Weights of a small GPT-style language model, trained from scratch on English Wikipedia: MLP 1536 SwiGLU.
MLP neurons of a small language model. Each row is named by its layer, matrix (down: output weights) and neuron, and shows model dimensions 624-751. Each number is 128 + 32 x the weight over its row's rms, rounded and kept within 0 to 255. A neuron's up and down rows have the sign that makes its largest values positive.
After each neuron's rows, "fires before" lists the tokens most often just after its 100 highest values on Wikipedia text that the model never trained on.

L5.down1426 [143 142  94  61 154 102  54 154 175  83  66 142 102 171 181 116 154 122 131 103 125 153 127  94 154 163 106 141  87 125 119 137 148  83  75  91 151  73 137 144  44  90 159 130  98  52 129 118 156 109 114  81 153  68 168 150 151  59 140 127 113 137 121 107 135  96 166  86 123  59 117  96 128  42 142 132 122  87  64 165  89 159 151  97 189 163 146 151 105 140 164 146 108  92 145  83 102 137 103 100 145 140 140 147 144 191 104 170 104 149 124 109 162 100  93  86 106 116 157 147  55 169  63 130 131 118 124 118]
fires before: "0", "9", "8", "7", "5", "6"

L6.down539 [119  97 104  63  86  71 114  98 190 114 165 103  94  83 127 137 153  92 163 117  97 164  85 132 161 128 117 142 162  73 173 157  70 103 123 129 138 123  73 218  97  83 133 153 178 174  90  88 132 138 155 121 162 111 149 141 141 115  96 114 182 145 145  73  98 158 107 204 108 167 139 141 130 167 162 138 140 134 162 163  85 186  78  98 139 166 140  79 116 118 102 161  94  90 180 169 118 118 121 146  68 142 125  66 237 125 112  87 110 155 195 168 124  94 132 109  57  75 127 117 115 150 163 149 147 152 128  54]
fires before: "1", "2", "9", "8", "6", "3"

L5.down282 [105 178 154 165 130 124 164 129 208 189 125 142 109 113 156 159 120 120 177 112 155 154 152  87 144 131  84 151 136 129 102 190  73  94 140 108 126  68 167 140  94 137  75 118  80  92 122  47  63 110 164  50  82 119 143  82 123 149 124 157  68 133  67 171 152  98 110 144 126 169 136 141 126 124 103  82 154 103 141 141 145 105 119 143  81 193 135 145 152 181 121 147 137 133 123 162 159 167  97 157 152  94 114 182 124 128 193  80 154 148 132 101 103 190 144 133 149 124 126 151  90  78  24 206 145 150  76 121]
fires before: " |", "–", " |\n", " the", "."

L5.down1532 [109 161 146 158 148 189 132 190 103 145 166 133 203 131 143 103 111 132 152 164 113  94 184 115 132 131  95  98 110  74 173  95 120 145 255 162  75 110  85 123  90 119 138 137 136 152 137 115 165 128 113  63  77 123  83 131  36 164 116 138 159 100 120 189 142 128 118  82 136 129 123 130 117 149 113 109 116 102 150 129 189 180 132 215 166 113 117 152 141 171 196  99  98 203  84 148 125 117 154 121 145 128 105 128 103 106 193 130 128 166 148 153  93 158 120  80 150 160 125 203 145 145 129 126 130 174 112 109]
fires before: ",", ".", " of", " (", " and"

L6.down1247 [160 112 199 100  94 154 108  65 205 155 126  93 147 106 126 128  77 144 137 130 116 111 104 152 140 110 164 136 121 196  99 129 100 129 108 132 164 134 152 195 125 111 103 179 141 143 145 171 190  66 123 142  84 118 108  72 136 105  73 174 148 148 152  58 143  79 119 114 126 124 116 100 148  34 138 145 107 113 142 123  78 104 114 167 149 109 136 159 129 136 122 149  69 139 126 120  63 151  97  79 108 114 142 184  92 125 154  69 155 143 178 103 191 140 101  87 120 139 117 133 113  75 139  92 163 159  65 128]
fires before: "0", "6", "4", "1", "9", "7"

L6.down1069 [ 97 172 100 133 187 116  96  81 160 133  68 143 173  85 127 179 214  88 128 111  95 114 126 100 144 173 142 157  82 130  73 119 118 207 142 141  98 117 129 125  83 131 123 117  90 115 140 101  69 128 120 131 177 147 130 154 133 105  81 168 172 174 135 127 111 107 153  47 112 124 156  83  98  91 123  66 133 133  94 132 179 190 115 149 157  96 118  99 106 108  96 167 122  93 118 119  80 137 109 173 156 122 117 166 205 181 180 129  99 215  97  92 154  82 129  93 108  82 159 142 137 147 126  90 145 127 134 134]
fires before: " ", " the", "1", " May"

L6.down478 [183 102  81 122 122  98 186 178 105 151 109 148 132 146  97 104  65 113  78 159  63 120 137  79 109 104  81 138 190 149 108 119 117 137 199 130 144 170 149 150 121 113 123 128 163 124  78 113 120 146  99  45 129 122 109 161 119 129 104 137 102 105 101 169 117 102 101 124 102  43 117 123 118 120  74 119 120 103 144 139 112 127 187  85 187 147 171 164 120 171 181 140  57  82 100 104 159 158 161 150 117 128 130  69  85 159 139  99 120 113 139 154 100 115  73  76 121  75 114 131 118 138 122 102  95 152 139 102]
fires before: ",", ".", " and", " of", ".\n\n", ":"

L5.down784 [162 110  99 105 126  95 147 116 118 204 169 123  99  81 103 167 142 146 156 172 117 175  35 125 126 156 160 135 138 131 142 165 109 168  33 122 140  86 161 149 171 182 145 110 148  95 126 122 148 108 148 140 192 135 122 180 140 132 123  85  60 178 122 138 171 155  77 174 135 151 125  39 107 110 144 120 143 110 150 144 114 119 104 152 149 145 105  93  98 130 152 157 130  90 174  93 152  59 133  50 105  98 155  86 141 113 119 110 150 106 161 137 134 107  98 232 119  96  82 117 116 137 156 143  54 158 184  89]
fires before: "0", "9", "1", "2"

L6.down868 [105 100 145 158 127 107 128 118 122 131  81  95 163 144 144 105 112  98 127 123 113 145 174 132  56 153 118 155 105 110 157  91 114 176 149 100  87 126 104 137 138 125 146  46 169 145 137 114 173  87 143 133  80  58 123 132  92 154  72  91 163 151 110  86 104 116 127 138 150 145 115 153  84 146 114 141  75 183 117 126  77 142 106 183 171 147 127  80 108 183 131 164 174 130 193  91 105  94 114 152 134  91  68 168 120 132 147  81 134  95 173 143 101 125 188 140 175  47 152  88 147 113 136 205 190 114 133 123]
fires before: " ", " |", "–", "."

L6.down1309 [154 138 137 123 146 113 177 138 122 131  68 196  96 153  77 116 160 132 117 110 107 149 197  93 124 117 155  59 102 118 153 111 134 100 158 143 115  75 144 135 115 159  96 121 142  91  72 188 127 159 197  98 157 149 113 133 129 113 134 177 148 105 117 201  39 137 127 102 143 136  98  97 187 191 134 121  90 106 125 155 126 159 117 149  77 136 109  99 165  74 144 120 148 148 128  94 182 117 127 108 142 154 111 117 109 142 137 114 167 105  72 182 106 119 133 120 160 204 121 179 163  79 111  98 133 101 146 190]
fires before: " the", " that"

L5.down693 [182 126 133 162  95 115 130 157 209 162 136 120 101 157 136 130 102  96 127 164 139 205 101 109  97 100 201 154 131  98 138 123 174 139 111 101 137 171 122 127  89 162 207 119 105 136  81 135 154 136 129  76 136  97 115  86  87 134 139 174 188 168  77 138 182  97 160 152 136 115  55 143 137  38  96 139  86 121 169 118 126 120 171 116 133 140  84 115 117 132 158 180 158 162 175 148  98 131 136 168 129 161  81 101 160 137 112 135 151 121 132 120 163  94 125 107 110 184  96  96 130  89 105 139 105 111 114 152]
fires before: "0", "2", "3", "5", "4", "1"

L5.down982 [142  76 161 112 172 105 106 192  91 178 124 136 153 147 149 171 131 140 110 181  94 164 148 130 115 132 110 106 148 165 144 202 102 133  84 146 113 168 109 125 127  67  53  85 115 137 116 133 156 111 120 111  94 136 135 115  76 106  80  76 129 119 186 103 153 143 124 143 155 196 155 153  79 100 130 120 140 152  86  59 144 119 100 113 101 101 140 193 115 172 160 126 147 114 117 123  93  61 131 131 124 102  74 200 102 197 156 111  94 114 121  99 171 115 173 102 118 177 140 134 111 135 172 131 142 139 167  77]
fires before: "1", "2", "5", "3", "4"

L6.down1130 [ 96 151 120  66 147 121 135 136 120 130  88 134  78 104 113  73  84 124 109 108  97 113 141  67 167 118 123 108  75 193 110 169 140 118 138 134 175 128 152 153 114 155 134 204 146 156 110 111 105 141 154  67 113 124 133 127 153 104 104 162 112  99 117 140 106  88 143 126 134 116 126 118  77 194 120 155 128 135 116 145 127 126 125 137  97 168 169 154 170 138  94 133 120 109 131 106 168 116 171 104 162 114  83 111 122 135  69 146 121 110 112  98 136 127 116 143 152 108 156 127 136 152  72 130 128 115  85 160]
fires before: " ", " the", " July", " a", " December"

L5.down1131 [121 174 110 133 167  48 108 124 153 148 144  62 142 110 144  60  63 137 168 145 133 155 130 166 186 165 134  83  95 157 138 196 120 184  92 166 115  91 135  84 129 130 134 132 147 106 150 152 158 121 136 104 128 135 124 164  83  86 125 128  87 145  83 138 161 127 136 111 146 122 205  91 102  87 117 162  80 111 188 169 133  89 109 131 128 153 126 126  91 156 114 152 139 143 131 139 112 148 171 106 115 127 171 187 162  96 143 133 142 143 131 115 131 102 129 144 115 117 164 158 139 136 148  69 115 102 183 166]
fires before: "2", "1", "9", "0", "5"

L6.down536 [120 136 190 149 142 138 202 170  98 134 127 125 124 116 168 180 160 119 127 148  90 125 128 108 160 148  88 114  99 162  98 198  81 110 156  93 146 121 121 126 128  80  94 106 187 137 147 152 134 180 129 148 147  94 123 104 140 127 218 101 126 101 126 144 181  77 109 110 122 176 139  90 136  38  90  95 172  98 135 137 185 132 168 109 139 137 113  95 193 191 174  83 100 144 143 159 119 132 187 144 119 147 167 106 105 156 136 101 129 106  72 163 100 115 125 126 132 134 151  78 190 113 163  98 112 110 166 129]
fires before: " ", " |", "0", "1"

L5.down1166 [138 127 146 126  91 118  78  88 123 128 190 127  72 174 105 154  82 152 178  66 170 167 144 130 186 195 136  96  69 133 131 103 134  81 126  55 190  97 118 156 153 157 137 124 137 101 158 147 135 160 149 157 138 100 182 117  58  94 142 158  95 151 127 106 136 132 168  43 116  53 126 125 102  80 114 145 110 151 110 141 141 166 132  73  89  74 138 107 189 103 170 163 137  98 113  64 115 137 138 158 120 124 144 118 176 157  98 143  90 133  63  99 109 148 182 132 145 119 137 158 166 136 101  96 114 165 115 103]
fires before: "|", " |\n", "9"

L6.down32 [ 60 135 161  65 113 180 162 149 128  87 143 107 125 132 144  90  84 164 112 135  86 122 158  98 175 135 119  80 128 116 128 119 135 169 162 128 113  74 142  87 118 103 170 114 124 101 119 122 145 126 124 126 122 151 167 181 131 101  93 118  96  89 131 187 106  76  90 120  93 106 136 143 117 171 112 139  56 121 187 120 127 149 119 170 130 124 157 105 101 154 159 149 151 155  79 181 128  84 182 128 158 111 122  91 105 175 133  80 137 125 134 135 102 122 130 168 134 127 113 112 136 144 117 124 181 135 116 138]
fires before: "1", "2", "0", " of", "."

L6.down761 [138 153 143 163 147 122 108 153 118 149 167 157  75 156 131 116 120  99 113 150 141 155  92 119  93 167  85 185 111 129 135 135 140 114 121 138 142 131  89 127 183  92 122 128 102  84 158 145 112 133 120  94 152 195 139  87  94  99  96 159  91 138 139  97 128 132 178 127  94 183 153 149 107 103 126 165  91 145 114 139 126 183 153 147 161 145 176 106 107  91 129 125  98 110 170 131 111 144 136 194 115 124 142  61 162 109 206 153 128 178 134 133 130 160 107  85  96 127 123  91 124 108 121  95 136 113 175  36]
fires before: "1", "9", "8", "0"

L6.down182 [135 115 128 137 159 109  80  57  70  71  75 122 103 106 100  70  94 185 154 109  90 125 131 112 182 170 145 122 127  90 180 146 122 123  92 173  95 151  74 115 119  74 184 126 189 127 140 105 124  89 100 146 131 122 109 102 103 153 130  93 101 165 106 114 117 171 102 174 188 220 142 108 155 137 110 127 192 159 140 169 181 126 205 133 115 124 132 123 138 157 212 128  70 114 172 122 139  85  96 100  86 154 129 134 129 105 101 160 103 160 140 150 162 122 155 123 121 140 116 127 151 132 141 134 130 130 151 103]
fires before: "9", "8", "1", "0", "7", "2"

L6.down1056 [115 122 132  76 183 116 103 201 136  99 161 145 153 126  65 164 128 171 160  85 127  92 136 126 144 139  84 121 160 153 156 118  72 208 123 123 156 131 207 115 123 132 111  57 151 175 144 104  98  75 115 100  95 129  96 141  22  61 171 105 142 114 103 148 150 153  95 115 122 123 167  69 135 154 111  79  77 120 130 118 127 146 152 117 154 119 161 182  84 106  98 178 142 138 164 114  74 138 178 118 132 101 157  77 148 182 148 173 131 147  94 156 181 146 153 158  85  66 124  84  91 131 122 135 133 100 109 108]
fires before: " ", "1", " century", "5"

L6.down106 [151 143 129  84 145  92 133 108 171  99 178 133 116 134  73 148  99  89 113 120 102 139 122 146  98  63 144 134  93 131 109 149 139  88  73 101 135  47 149 131 148 164 181 220 126 175 124  97 181 108 156  80 172 153 173  72 172 169 104 106 133 108 139 143 143 196 134 105 142 118 175  95  88  74 149 221 148 174 121 166 148 140 177 150 170 119 128 120 101  48  88 157 114 102 118  94  85  83 131  54 138 179  55 185 109 133 108 115  86 132 115 109 154 106  89 139  83 145 132 128 155 132 138 143 113  83 159  90]
fires before: "0", "2", "1", " |"

L5.down1441 [149 126  75 135 171 129 101 145 162 131 119 187 163 169 168  98 148 122 140 193 157 128 132 161 161 136  75 148 156 158 120 108  95 130 168 103 116  85 139 136 147 109 105 102 101 150 175 113 109  94 130 141 122  91  72 126  72  92 130  85  99 107 119 143 162  96 132 141 113  90 126 136 143 173 114 126 129 172 101 172 104 144 184 160 126  50  76 180 130 120 121 136  30 100 133 163 114 127 120 121 121 105 137 209  85 152 136  98  86  97 158 105  98  74 117 114 137 162  73 152  96 165 142 134  61 134 137 131]
fires before: " ", "us"

L5.down917 [126  97  66 121  86  88 183 106 107  95 163 114 152 170 167 115 203 106 134 141  50 146  65 160 142  65 101 127  98  93 171 140 169 175  98 144 175 135 108 109  60 153  32 151 159 129 136 111 112 167 122 140 116 157 147 135 135 132 119 111 116  99  72 118 103  77 103 127 132  88 134 149  70 101 126 141 133 104 154 115 118 158 153 181 105 136 139 112 112 170 149 114 169 191 146 155  94 176 135 133 142 141 124 169 140 126 123 101  96 142 196  83 118 116 127 172 130 132 162  99 115 120 144 132 142 126 149 114]
fires before: " ", " the"

L6.down1524 [152 100  72 141 176 125 122 125 125 151 163  73 100 167 118  83 157 126 114 110 110 106 130 117 127 126 142 148 113 151 115  85  68  98 139 145 116 139 160  78 123 119 130  93  95  84 184  92 148  64 150 135 169 111 167 157 122 146 124 138 137  82 178 121 146 133  84 151  94 173 148 107 107 183 137 150 161 184 102 154 160 103 139 164 152 112 118 109 117 123 112 109 116 166 166  81 116 124 160 163 123 146  67 135 151 106 121 117 129 175 142 115 138 135 158  64  80  97 106  87  83 126 127 173 107 177 162 106]
fires before: "1", "2", "0", "8", "9"

L5.down173 [ 93 159 171 151 174 136 193 109 154  90  96 121 110 191 154  83 136 126 226  83 109 175 133 115 174  97 106 134 166 170  78 139 153 105 163  90 138 118 146 112 134 168 110 142 134 150 117 140 151 128  35  83 104 109 178 109 116 129 139 108  88 117 142 181  95 164 158 130 110 121 108 146 205 125 153 139 172 164 128 109 124 114 100 147 132 162 127 140 123 117 115  91 148 155 167 125 122 115 174 167 143 111 119 122  86 147 154 165 102 137  87  78 173 115 156  81 125  86 110 129 120 146 101 159  62  98 135  89]
fires before: "1", "0", "5", "2", "3", "6"

L6.down735 [125 125 167 150 101 187 136 117  74 111 165 107 157  97 125 205 158 105 110  75 133 117 102 109  51 140 135 122 104  78 125 136 122 131  89 150 184 130  99 128 206  99  87 164 110 205 137 155 146 152 135 115 115 152 113 101 181 121  96  87 154 153  65 136 140 165 189 136 132 168  80 142 119 104 107 171 161  42 124  92  56 139 151  57 137 117 174 133 114  87 128 145 103 183  66 142 168  92 149  68 190 100 124 119 142 154 163 148 161 124 136 193 134  98 123 109 129 174  96 109 152 128 121 185 174  79 129  78]
fires before: "1", "2", "4", "6", "3"

L6.down939 [ 73 124 180 121 135  84 131 118  77 121  95 121 156  99 147 107 114 140  89 138 124 162 106 104 157 102 119 155 168 102 145 176 127 133  59 130  55  66 147  99 178  63  67 108 104 154 130 133 110 143 139 100 107  96 112 123  98  93 146 115  98 115 122 130 120  95 106  83 104 145 170 137  92 114  92 127 171 138 112 169 102 180 132 117  94 119 170 103  84 155 154 132  78 112 155 105 134 122 122 142 100 166 147 144  90 128  87 228 111  68 137 163  46 114 131 139 162 149 101 139 133 132 134  88 129 134 160  58]
fires before: " |", "2", "3"

L5.down272 [121 154 144 102  93 105 132 126 163 138 138 174 126 139 102  97 116 123 133 151 103  66 146 123 173 141 142 157 154 145  94 114 128 128 149  84 167  97 142  55 120  61 161 153 136 123 159 230 124 121 130 171 106 147  72  95 121 167 141 133 169 153 108 122 162  94 167 191  61 142 104  83 100 144  38 184 125  99 136 134  86 116 122 149 123 121 138 113 113 111 109 102  98 114 183  90 142  90  87 113  95 122 156 117 139 128  91 157 108 103  79 116 122 118 174 183 151 138  96 111 110 124 150 113 159 137 123  87]
fires before: "|", " as", " on", " for", " |"

L5.down128 [ 96 132 110 140 111 141 104 134 130  73 110 151 153 171 117 119 164 144 129 124 132 110 122  92 106 184  95 113 127 106 187 155 225 226 167 165 140 112 143 119 123  99 108 114 124 163 138 147 116 190 140 139 100 197 141 135 102  86 163  88 129 151 101 212 173 100  68 123 171  61 140 128 126 142 134 110 100 150 144 104 113  93 112 164 121  65  99 118  78 120 144 157 114 144 184 157 136 162 129  74 138 139 121 102  93 156 127  67 123 117 141 153 159 127 131 101 118 134 119 150 161 155 154 101 120 160 137 136]
fires before: " ", " ("

L5.down95 [ 95 123 125 127 133 143 124 122  93 134 122 146  57 153 145  96 119 162 124 153 125 107 106 126 135  95 110 104  86 112 192 101 113 173 161 185 106 164 137  86 153 125 136 138  72 113 150  67 120  96 159 124 183 135 154  56 163 152  84  76 106  87  98 124 135 151 134 135  77 168 143 154 111  23  87 114 146 153 125 145 136 106  58 174 123 148 155 178 100  78 123 145 108  85 167 155  73 174 144 183 156 176 107 142 125 153 146 163 123 121 129 123  89 192 137  68 145 134 113 110 176 184 173  95  97  99 138 175]
fires before: "0", "9", "3", "4", "8"

L5.down1445 [125 134 114 104 187 138  88 183 119 151 170 169 122 124 141 140  90  67 109  55 105 151 130 193 124 192 199 154  81 125 121  99 159  94  82  94 179 139 152  91  33 138 176 174  95 123 115 122 123  83 177  99 135 131 168 134  97  57  82 133  85 152 125 174 153 107 165  61 125 133 138 156 138 138 198 155 100 175 158 111 106  72 153 108 116  44 154  98 150  89 127 144  49 116 146  88 160 108 137 158 114 101 146 127 144  73 108 136 194 164  99 134 149  89 149 182 110 115 117 165  88 160 106 162 142 146 187  96]
fires before: "2", "0", "1", "ers", "3"

L5.down1436 [135 126 190  71 137 118 103 130  60 145  77 111 110 131 184 150 138 143  48 137 117 133 112  81 123  90  86 103 146 156 105 164  82 141 184 104 109  47 122 130 115 105 192  68 141 182 100 118  85  82  88 179 129 138 170 143 133 126 112 189 119  79 137 109 116 128 108  90 120 139 185 171 110 105  77  98 126 110  82 151 158  94 184 138 115 124 139 106 131 164 135  42 100 151 148 190 141 159  21 120 137 135 111 142  98 115 176 188 151 117  76 157 154 188 146  83 117  73 126 162 139  80 168 187 100 141 154 115]
fires before: " ", " |", "1", "2", "5", "4"

L6.down1039 [150 123  93 121 172 141 159  80 154 138 107  97 110  84 165  89 137  67 131 122 153 147 104 165 153 120  94 127 157 144 164 105 138 159 113 146  89 132 168 105 181 144  84 144 159 123  68 157 140 171 149 150  94  93  99 153 122 107 121 107 100  86 147  98 107 103  59  85 101 154 150 117 136  77  88 140 102 130 144 188 115 137 108  96 119 155 147 145 160  74  77 155 140 174 169 164 104 137  95 142  95  89 133 169  69 149 135 137 201 127 136 127 147 110 130 151  99 116 107 143 104 113 169 129 101 133 142 159]
fires before: "1", " ", "0", "–", "7", ")"

L5.down510 [112 137 171 108 156 111 139 153 119 168  89 103 148 151 170 135 122  91 150 163 148 159 139 164 157 118 129 138 146 200 105 143  57 145 122 133  80 142 170 125 183 114 127  97 153 203  87 104 115 112  87 125 130 100 123 114 147 109  69 115  96 133  96 123 151 146 152 107 117 198 170 159 166  92  99 151 105  71 132 132 131 121 106 135 150 147 149 162 152 158 118 156 133 129 126 125 110  81 136 131  93 125 131 113 133 149 152 115 127 123 106  88 111 167 130 157 183 133 168 158 141 157 100 151 168 120  97 121]
fires before: ",", ".", " |", "\n\n", " in", ".\n\n"

L5.down189 [ 93 126 168 102 141 120 124 177 147 211 140 107 150 163 149  77  78  59 187  78 152 125 154 139 135 178 120 133 126  80  94 114  51 141 105 149 167 119 157 162  83 104 168 147 159 143 150 167 183 109  89 123 166 141 185  82 101  97 120 158 179 138 117 137  76 153 120 124 117 170  94 133 107 137 120  99  69 178 124 141  99 162 133 146 138 102 160 183  98 146  91 157  44 116 110 130 101 108 121 141 130 170 170 160  87 177 133 106 114  89 103 149 123 118 166  97 140 147 168 169  86 173 159 117 124  84 120 148]
fires before: " ", " |", "."

L6.down1435 [108 135 130 144 152 142 145  92 108  33 110 128 105 131 129 127  75  79 151  99 151 111 166 140 174 180 117 131 141  85  89 177 108 128 111 158 108 123  99 141 138 162 151 133 111 109 136 152  88 134 165 158  64 117 117 185 131 123 125 112 130 164 153 176 151 146 195  71 105 123 125 129 121 132 111 146 160 135 126 208 116 143 127  92 120  80 143 143 153 111 133  80  86 100  24 124 172 101  69 127  90 149 115 155 107 129 187 117  70 150  74 182 132 157 125 137 129 126  77 144 169  86 107 136 101 161 139 113]
fires before: " ", "|", " |"

L6.down724 [137  88 154 172 170 107 158 160 129  92 138 131 136  99 143 131 129 130 120 147 185 138 157 200  95 117 152 139 107 112 197 130  84 126 111  73 176 196  61 132 122  67 158 113  61 196 138 108 108 131 178 103 169  87 118 146 149 118 178 108 151 126 109 105 133 115 138 148 116 163 110 124  81 121  89 122 111 141 151  78  83  77 134 128 108 116 115  94 119 141 155 189 163 201  80 128 150 127 156 100 127  99  95  86 127 123  54 125 134 103  81 114  89 106 108 170  66 112 124 122 139 100 115 132 147  94  87 101]
fires before: "0", "1", "2"

L6.down599 [ 96 142 115 120 158 146 151 121 128 126 175 114 104 148 177  54 121 109 187 145  55 134 148 128 116 107 123 105 164 132 110  98  88 192 167 111  89  90  68 111 127 110 106 167 113 158 131 107 138 102 156 148  76 137 106 122 125  72 135 113  69 160 139 164 141 114  58 127 142 172 147 178 136 153 141 117  99 125 113 156 116 151 143 168 156 154 144 170  90 132  56 148 140 156 166 115 110 147 132 141  70  89  78  85 138 117 164 203  62 159  89 134 185 111 163 213 180 133 129 121 119 139 120  79  79 168 126 108]
fires before: "0", " |", "9", "-", "1"

L5.down1076 [112 113  94  76 150  95 104  71 162 172 124 133  78 124 113 116  89 117 112  85 183 127  89 131  75 134 126 185 146 164 110 153 131 122  84 127 103 108 152 148 130 133 126 137 118 152 133 118 168  87 146 136 198  92  98 156 103  89  61 123 160 105 174 103 148 168 135  73 156 116 107 154  83  81 121 138 170 151 103 171  98 132 117  74 191 141 162 171 148 123 117 194 142 111 154 125 146 129 106 176 115  81  82 136 108 137 117 138 116 157 182 108 147 177  83 175 141 141 139 120  88  86 121 209 123 149 151 201]
fires before: "1", " ", " |\n", "2", "3", "4"

L6.down179 [ 81 158 135 158 160 121 146 103 147  93 126 152 202 183 155 129 154 125 138 103 115 115 125 129  82 142 143  50 100  91 125 121 138 156 143 162 105 100 184  89 107 118  86 136 147  83 148 178 145  48 152 127 140 111  75 213 101 124 136 179 101 129 133 146 137 116 111 106 135 117  89 121 113 107 168 116 109 137  81  72 166 177 121 142 112  83 143 109 127 160 106 170 124  90 127 123 117 143 123 108 153 140 164 148 143 142 132 184 145  93 109 128  69 145 111  89 133 140 177 105 103 153 117 186 133  87  85 169]
fires before: " ", " the", " May"

L5.down209 [ 55 135  88 144 163 128 109 171 196  79  84 151 123  79 112  83 142 147  88 116 229 195 181 115  81  92 156 135  63  91 133 159 141 109 136 127 189 108 120 137 121  92 145 130 193 141  75 119 202 105  87 108 113  86 149  92 121 105  88 147 126 158 158 158 139  92 161  87 113 148 144 169 128 121  79  98 104 163 118 123 101 155 114 154 161 127  96 101  87 126 181 135 138 126 111 120 164  98 153 175 130 108  97 188 147 114 102 135 134 202 171 117 142  87 114 116 113 127 140  78  99 158 149 163 168 137 156 105]
fires before: " a", " the", " an"

L6.down481 [169 133 105 155 142 136  85 123 168 128 125 154 158 114 164 167  74 121  89 128 102  85  72 134 197 141 119 166 111 125 143 169 135  90 109 139 125  97  98 128 134 137 159 150 144 110 133 158 137 135 126 164 216  99 145 136 169 100  90  92 142 133 169 101 140 189 116 113 117 149 102 121 103  77  95 151 150 174 154 150 107 106 130  73 141 110 161 157 162 165 140 124  80 103  52  77  89 115 125 131  99 139  66 165  60  72  49 142 106 117 130 142 119 117 136  95  90 149 112 132 143 106 159 153  75 117 160 131]
fires before: "0", "1", "5", "4", "3", "2"

L6.down618 [146 148 123 156 110 158 162 151 111 177 157 109  79 131 104 144 136 144 134 118 145 159  92 129 113 160 114 183 155 119 141 119 130 130 137  87 131  96 115 126 144 133 118 186 185 102  61 119  95  80 126 129 138 116 159 116 189 148 120  97 138 150  86 147 153 135  53 165  71 137 162 110 144 121  97 124 104 129 147 178 139 111 186 131 171 119  82  85 117 173 126 102 147 162  78 121  90  65 134 137  96 109 173 144 205  84 114  99  99 157  99  92 167 111 110  73 177 143 105 142 107 139 186 144  92 139 156 117]
fires before: " ", "1", "0", "3", "2", "5"

L6.down453 [112 103 108 147 104 119 169 133  96 207 164 153 121 116  93 131 158 118 105  78 150 120  87  75 131 124 123 141 155  83 128 124 131 144 133  64 135  62 107 110 129 215 126  81 150 145  81 134  90 132 145 150  57 138 234 162 110 151  95  59 137 148 145 127 111 108 173  45  82 135 106 166 135 144 117 206 170 125  80 188 157 141 105  76 114 152 112  76 103 108 161  94 138  56 104  92  93  97 109 103 163 164 139 112 141 149 104 160  99  93 107 127  89  87 100 197 128 142 133 138 133 112 123  91  75 136 127 154]
fires before: " ", "|", " |\n", "0", "3"

L5.down876 [ 57  91 164 151  97  96  95 137 110 120  74 134 108 128 108 156  66 152 173 123 179 167 149 203 178 138 174 181 112 124 173 150  98 120 139 140  94 169 139 150 200  93 150 125 118 119 141 105 135 125 176 108 102 148 169 145 125 152 161  78  82 119 105 170 190  90 115 156 104 151  79 123 122 131 129  95  89  62 137 121  90 140 108 180 125 166  98 129 157  99  94 152 159 148 148 124 126  98 183 140 114 174 143 166 128 141 144 184 157 202 155 133 125  93 113 108 123  83 137 111 178 117  98 122 136 114 106 119]
fires before: " |", ";", " the", " "

L5.down1096 [127 144 144  82 137 175 126  91 131 134 106 100 133 118 122 111 145 153 107 156  93  91 133 104  76 154 124 172  46 103 135 158 101 112 138  99 117 113 160 133 115 137 122 149 152 157  91 147 103  93 130 210 226 166 120 134 129 167 138 133  88 142 125 122 127 136 118 122  79 183 161  85 154 132 137  98 171 155 129 169 120 147  81 146 179 127 131 130 139 139 177 147  98 152  82 163 151 139 108 133 127 125 124 166 183 114 108  97  97 119 102 179 122 142 179 144 148  81 167 138 114 127 169  52  81 168 195 158]
fires before: "1", " of", "2", "3", " by", "7"

L5.down380 [155 102 167 147 134 137 185 123 161 143 104 152 139 176 119 143 139 105 115 130  67 105 118 125 195 142 154 104 202 121 136 202 168 121 125  96  98 100 159 178 115  77  66 113 153 130 122 101 131 132  96 147 100 132 189 137 119 137 168 118 150  44  72  62 191  97 165 107 117 103 164 159  95 109 147 153 126 161  80 154 144 150  82  96 172  96 151  58  98 202  98 169  73 107  97 130 213 161  44 157 144 197 144 165 131 101 102 179 169 101 195 139 158 147  96 137  93 201 139 163 109 121 107  73 147  90 141 106]
fires before: " ", "9", "2", "1"